MLP neurons of a small language model. Each row is named by its layer, matrix (up: input weights) and neuron, and shows model dimensions 96-351. Each number is 500 + 50 x the weight over its row's rms, rounded and kept within 0 to 999. Numbers have three digits each.
After each neuron's rows, "fires on" lists the tokens most often at its 100 highest values on Wikipedia text that the model never trained on. A number after a token or word is its count.

L2.up166:477526529421459648602487556372555579495499461525524503460550542568478466567479518557453497499469485470589573490520518446480468594506508535434473579468569549499522478519451518481613486469420518537427558495580519481527528474559576490441575431493413511503512516533460478520467528446567512533491457551499527434541451593445509527477476446476427389384548337515586476516475452517488493495582537489520450538475540481459311531433550499433490515531502631488565441425431547489528438541450539467568484494449393508525489470500451548476452423502479499373654550537533497494451553483491612499471517522484501451530508485535471511530419491455575457476461496472485376443483494510448508461548618506490483423469503465579474536445492528432467470430503514492610447521476508556471483477418435
fires on: " also" 20, " life" 17, " cent" 12, " sec" 11, " people" 11, " may" 6

L2.up914:495471502482481584523474494433586475597447436442521525537531432480489441504467416465406483464592499454576424483463433480468462508505493510490471581472507551473515552560483484446420498515453635506447465500522458490469487462535550471414526432579435436506475504562467513510430489478473543527537479550455460417492508522528565486567490398482417335527500444549379542531425473405629391444514484495556574530422545437492448534579525493443533468508538487457431432538396500481572487593504549480501461413514590520503452488461392516458508477560483445462548450494475509440524495494412517532441493556545431500555456514512459539487469452541544463464536436470553554534489507496488528504509550484492574557469502496505461429526508483506450526505604424523503586446462567572503432459404494
fires on: " =\n\n" 24, " England" 13, " disc" 12, "ves" 9

L2.up1284:510449513614504566569486379555527564480543422449452557509505451498475489482499535440559498492445501506529529492468557437467444537552518426480500500540503414400537400450510489483451506539493562535500413531437456476470509531475456488537462551527459443519517515464524465482535490561518368374615462498476472511502500469473556370427476473429468523487507463547445510497452541508505612486473504444492453478339615471586591508501504475503538506566507486480531475515585482576417477480472586431474433480526524500478540434673470608544503482495515450519502460501495523577660491516493481543439513513464473556511489483491471570546472594487587512505554520568508500520466494498486507502508453497599636554487435386563485478464485405576511475493521437519527563457374472573508530478448568
fires on: "stit" 29, " sup" 17, "ington" 15, "overnment" 7, " This" 6, " Country" 5

L2.up937:479472494492499497503486614322525496512454556500504403508471492446493468506495475549508475472538500521491481510531455480527535541430444574494464539482452507529459446534517539491523477451487479408515508540550522503561510431479527444534508499474528546491374447564515576494506533511475538562420542510495452472601522516513484599490484483534602438439552493479540491528610436561430507543479527521476479596544422520428444486572521493534537506502489555614574537501441496444519526436563450551593530540428458452514509545354638540472550487447516511435466541531478477476398523478501581451464497403469483436447483463516476404500509368540502492482484564403511471432485519563524522495519556542432502421503532633450589441485482501498499452474460486510489454513569581520522417552477394
fires on: "ared" 14, "ored" 13, "ere" 12, "iven" 11, "tain" 11, " named" 11

L2.up967:493521478576580462549469420555344459498497510481549556557451417537483537475503571509517493536463470538454633514577511469457485512494530454471553499593477475574499472466519543525486512469499445506530502510526491516519502551597499600472435507388481507482449564541467460484470466523559547470620518501500573519511568485444432452482511505479505464547548462496498492502483521452502481426565587491511452578429562488471492503439518477471483534490483484475641530484579505472551455441521524506519511447467474438456566388488634555453527477568474461441569451474566500540394530515449604555520527408503516513497602511504508439601477546450455494551479493434428398511509456655479495516512544491547503420488497551617449561485497358537532453508407489497566473506555546473486428508527475
fires on: " prov" 24, "ography" 20, " port" 15, " work" 11, " iss" 9, "ission" 9

L2.up275:485526517503540495493472629475484516570494504535484497473616457565508482537480448559546525468519475510564488516477516486501518546545567533486440545614584438437471527607536573461485535450488434576519487510517512484510530483568546445575508441655450540499427511519479469514497527433520500473519485514468463498550454485459541441498451509513528422553545541547518510498394465459517481440504443494503478488447504465475407476556584508372567487510453567614551537588527533554510555508493554505554539496526460517503568511509583550488469360509503574402545494479451513514442516498401535494561501428505465387485456455537540524519473485530537483435486520472450496413511389568522583524526592516428565508441477478583496502490490544470474520503560491521597528516488557600490508527500375
fires on: "ious" 18, "elf" 18, " career" 13, "ilitary" 11, " car" 11, " exp" 11

L2.up378:486515456508546454561505417463571535479501480499419537488536511523484510477546470468319542522420420481528432487487463484449415528491488462496507464436430507550486557510452433496448501506472580473502487490509455497428472533487510495543507499451502457539524546479513507464488488516524403470516482497517528510437528474557552441505472471447422451550502469590395502487482538490584543439547493459494628545517598503587548480588480491420466468444515483434469485491503515524537492546407428445541412503633507549468412479534475545555536620505557473606490466527554478534638439499507482526490476583530533586533499505478457541452526591465502525561610511538503605595493473466531533513484426476543323570495464369516459570481486475519467473518473506534492549455428511450519525523430601
fires on: "land" 40, " Sh" 31, " there" 20, " bel" 6

L2.up1031:512511483444533538420508497464563515474516499487510479523355556480519497522510472436606540503487587549497480488469497478512539497506455594488497501569418460507452506454490541467431534488410509517530572488526512493490539498457577400339570544542558512492557467491465521525503524497496525528469579457554507501531468559535448511512474506513606451545439731460510500514562504494462482561448452555514468552595531522545496453468453503590495487582635501531456516517519523453526549593447409525460544519546538531452471550371339501519532553490503532558402510532497515519506541499519538567527486433566520461503516536530632517424473567508510463421540511486408461449509535551492497490444610442489530561501522518511557522567511547520502490512483575523337589531471541433459444566582469
fires on: "ens" 32, "hen" 13, "ether" 11, " cons" 10, " Dav" 8

L2.up1164:484479468465650416415489540653443484504513561553509528581496521569529496538510470519525538499452492541438623552498465489500536400519440484552506484457570466533548539471522478465550500575538531494530576465526541511481477497506491543490529455639556525532581597489536480480440499570558412493547385489495506514450544518588482425510509503485416528568424429521384550488525526469453533494406487522490451448528473483550443578436442512581480410452507459505467522409505520459426539584617563534508466498497577534482436468394602464503444558510504486506498491480481545499614512497488383510475515518513504524490469490504595452516537496527433538546476491512471568516511582541504447466412488450552538557543517602433491475603512499571510477550572482488484573433622308552522596499484503
fires on: "ene" 19, " than" 16, "ha" 11, "ution" 8, "nam" 8

L2.up1405:540574526517526568513470474530403497526483468532500531495452474553465472461456567491433548481529533477523462382588478539522483438467507530503524531437499530493569550502514482491484500507521593489399625503452478464419458462440475465477531473414473435557543559552536503491513548495528477478499485512535577448405512530581524519573535543525505550481460499477412476446419464469476463477540459458511495496499484540513653570492377534532442497539504587381440555472442499501479384492460474573543537551604541499496328543525382338499485504535513476572524576557562554497575518539559435457483502581546486583516547459461614506479457488380560428547502439517505464506440516400495460499610547436469510519515471375475517468467514532443507602559446454472444550551435457507528572481422507
fires on: "order" 24, " born" 22, " camp" 14, " commun" 9, "merican" 8, "|---|---|\n" 7

L2.up1322:479498426480493579463520576428436595509507485556474418508461535455493448521536464551530570490503578549530508452497461562557538467514436542488451437501475520527518452462498478462479478504462381467462680500520529508509488486455497429566625446493512504484469472532513553470485583479457480549378439505531525516569450460581480559552490481511567562496435538467428439504533459505503529601457497500520434565611479560522467469509485532551471442459504469547461517482427536428485503538552422543454534566513451502500472594316555535461463500513526538512504523521548512463507476452516467459515489480509488505464521538458499464493521511506549538477493582495454500431478497443522502466440616505424461541533523541404542400509497624510497482516499518513426436564581472405488454541550433
fires on: " football" 19, " marri" 18, " polit" 11, " Republican" 10, " late" 8

L2.up198:494520440561502433475401484543496481566541437437489459521385469568493536460524562383411497548439472507501505502519481538483490533410493510439460574428515519539507509447475549433545496550482548447490540512507427455446522513502555442573486477539456460487465502522524483545490528392527455425526569519513468512466464461475478436558474519469469493495400497448557532540563443562473462560571508507445474473519468472481523536453477490476507499460403625504498515504437500466568522545527453369495496560505481447456545496466571502523512526468506523453477562415451482583538550498512456450517418445497562505586495459519496574515481545461561465548604480557589462506510421494522548586576673496514497497550449574448573490463491499405541514460498502399497515505418486459469431496488499
fires on: "r" 16, "art" 13, " Br" 12, " Or" 6, "ot" 5

L2.up623:460511471547499520516440526443599466464581558555479633532575475553462476514495544531438498510473520475514515540453476511410504509509470522553502551439575457493538524495506487580562488444536521499499443463519502487522541447542539541542559432509538463522505485472444498596459524467632486489544545547470483466491457524451499569473537418475454457457551414567618531535536521485599420511478483529510515486369490510457577466466556500434487499526402449512555522551520491529486503519505550466489579484488384530455619442535493535554473449482461373546505441449509528408423629450494578444580521496508442437505458468527391600512409479542500523508473416581574462492538438425504511450536361600484645412485393513570397520528529471485471513468526491479486529550420490456506448523472513
fires on: " dec" 30, "ke" 24, "ublic" 22, "vers" 16, " Je" 4

L2.up1128:490516514428427633533575535492522531544459501548524455489481556523488450548478407537574471506478538436549579513492483525524467437519551395486497538501538574499453486486477545483510451518478690567459544447550534550524489582519564474339481429590422589523541487481457549504562536451461598575471469526456518513482515531550586504532466467493458502568416577474492592504499494439547498480452495498557491446420492463466548511423450507445480457421433518553452430569431478488531461532473513487542437465546483507550447534463477467385500475478499537409617504486436474591420403487415451562489515492460535507464441535463519529533467464547459528435451485468509547477502516527463565492519652497486496509491500496440440544510520556464473519492562562545515525449519502598494524489492444
fires on: " known" 17, "ches" 16, "gh" 8, "uro" 6, " pol" 6, " out" 6

L2.up788:504507499477508394462500439398542524453547531545471527485467538442509475473478568606569568513531475536496465439539512531574509541470446490532487516507456484498485447471543520491467493467470447473511657520510512508506479491353489448457541462493540560509425589519498515505546620506441543508460530454520474561526526426523453540474453542465667518381610498461473530456554448502512414490457411541498462521561471508531464449451456511515457471476514417498486540457521464481594493565533474603513548525558437536482495510447664456503471479555484498506438474508463521527516467447512438466531438411517472535515427546470547543398539507468529510478459533421513523453512487543535499473432515454437508515414440610425567452526481537495529539536368512508440591516556440504486472556582422
fires on: "erv" 31, "ently" 18, "ether" 15, " head" 12, "ple" 10, "|---|---" 7

L2.up578:548490453418471562542535443501486490447504477477484445446498440438483502496502484485515546451533519527543505451435486475484528535481464512561470519525376427543540512434520502523405504424364435510590581539432511481484490464463453448528477490458523513488465463501508516543553517482482507500414530475503473450560492480504469466514444455481655444412458679467582464494531443576446427513538514490542430540462501455506498518436549496526510520488471486530471590418483479529504527520480442465520524564486383516498466509471481591509472547487516446420489475532536477555447480415477601635506506566456484519483412512509463532460466491515420483358446526480468448474442471484592523468507585529491591421486521402491534509513474481419496525482377548519529587515474526547488492513410388
fires on: "one" 24, "oard" 19, "reen" 13, "ats" 11, " did" 8, "eneral" 7

L2.up640:448540462439443385534467511450567604427433477514454566433501493503495459466516543515434467448473602412521438489499491447433504619511452552474564522495592526457589400405466504508485508510521520557618473370545567496482519526565373499494478503500502546471518549419509485549502498454479480550481507529501521470506461458450581484465491479513479534475493416607569552532547575456480613515456523443619642494460553443489577619556574510399479500538412588492522490532500527460526601583430541464524532441448505569520586505546503420536440582520475438580480497401468529377530516508497535548523503550433418490489536436481433654563478612529422490523435439522476493525508554457502500503535473503499505484478492469608430588443521529389546548470461490499442494520477563491493548500505497
fires on: "arm" 19, " Em" 18, "of" 15, "ific" 13, ":\n\n" 10

L2.up202:489441542504490463517511587411519539425531482478430487440510586390481496576556399485463467498565489489500454572538535448500453548419546475516529436549597557485423545533454532521563465560509363512446494541543504527543524475477466441547467591428449523500442492464509490515553482464512517563444502581539485474517444532343569633452437467521510501492518544539579553507600523537473522578542561612545467549516434557372466523680559456537561533562520528508476589501447497547574479535482465533481470543439373549440542590523490585531538424550565507485610522494381483438487579505422665439508474524477493460515511478497392547487493426574559447474457509527558519475483492532521510519569408487457435485516514453421440499502529531466494528477528524554509533578482611479482374441505479
fires on: "ald" 20, " same" 18, " follow" 18, "ied" 12, " different" 9, " century" 6

L2.up1383:488531542542474433510447536364452452455510523456581423471537480501500498598554481482397500555554393503536455585521431473528527489468557505443488540617442513535460607509497556502565496513445500514490450514546494485528518468533529480508476494479542546472536416464508500516493460441483531561447544500555503498587489545475530564460559520537450486441467531528679472560543479529473493602613571564496479532512501484458489394486573483468527572460474559620607501438458526503535549503482435432533473451408463473527621525403505579453549475500498444411511530494527477406391529474529574405552517432500538412448590481538441439523479394476469507438515498528550471464531497578494545496510585548483467495462562512518518504460494454443508471401523486489538433521439614380546444480504557
fires on: " became" 26, " ra" 20, "alf" 9, " Dav" 8, " constru" 8, "ful" 8

L2.up458:477520453499562492493490491645515535525508504597443533526473433561508478498451534533389532422478455441491487464422522572434508490494566433454533491520453484411547416562496500493512512458560634581521604501552515509452486541514535530418552520497587424504473531528549452536440554588464494552437479501444470459456489556603521464539466447383513433532462437537394542523450610421497465518436436499595510481534583520494579479437526541511544502538513479491529571573449517458479536625467506513546556479554437518408475508499419391484454492498434375574554487432515549513505493469507575555441566444476456526517492510485423525542545433524481429442414515424482596535504548478495473519518364486493463459485423395411476480522501469436512506539427474455439477607462434559515515448504435
fires on: " This" 22, " Dep" 16, " between" 16, " dep" 15, " occ" 11, "adem" 8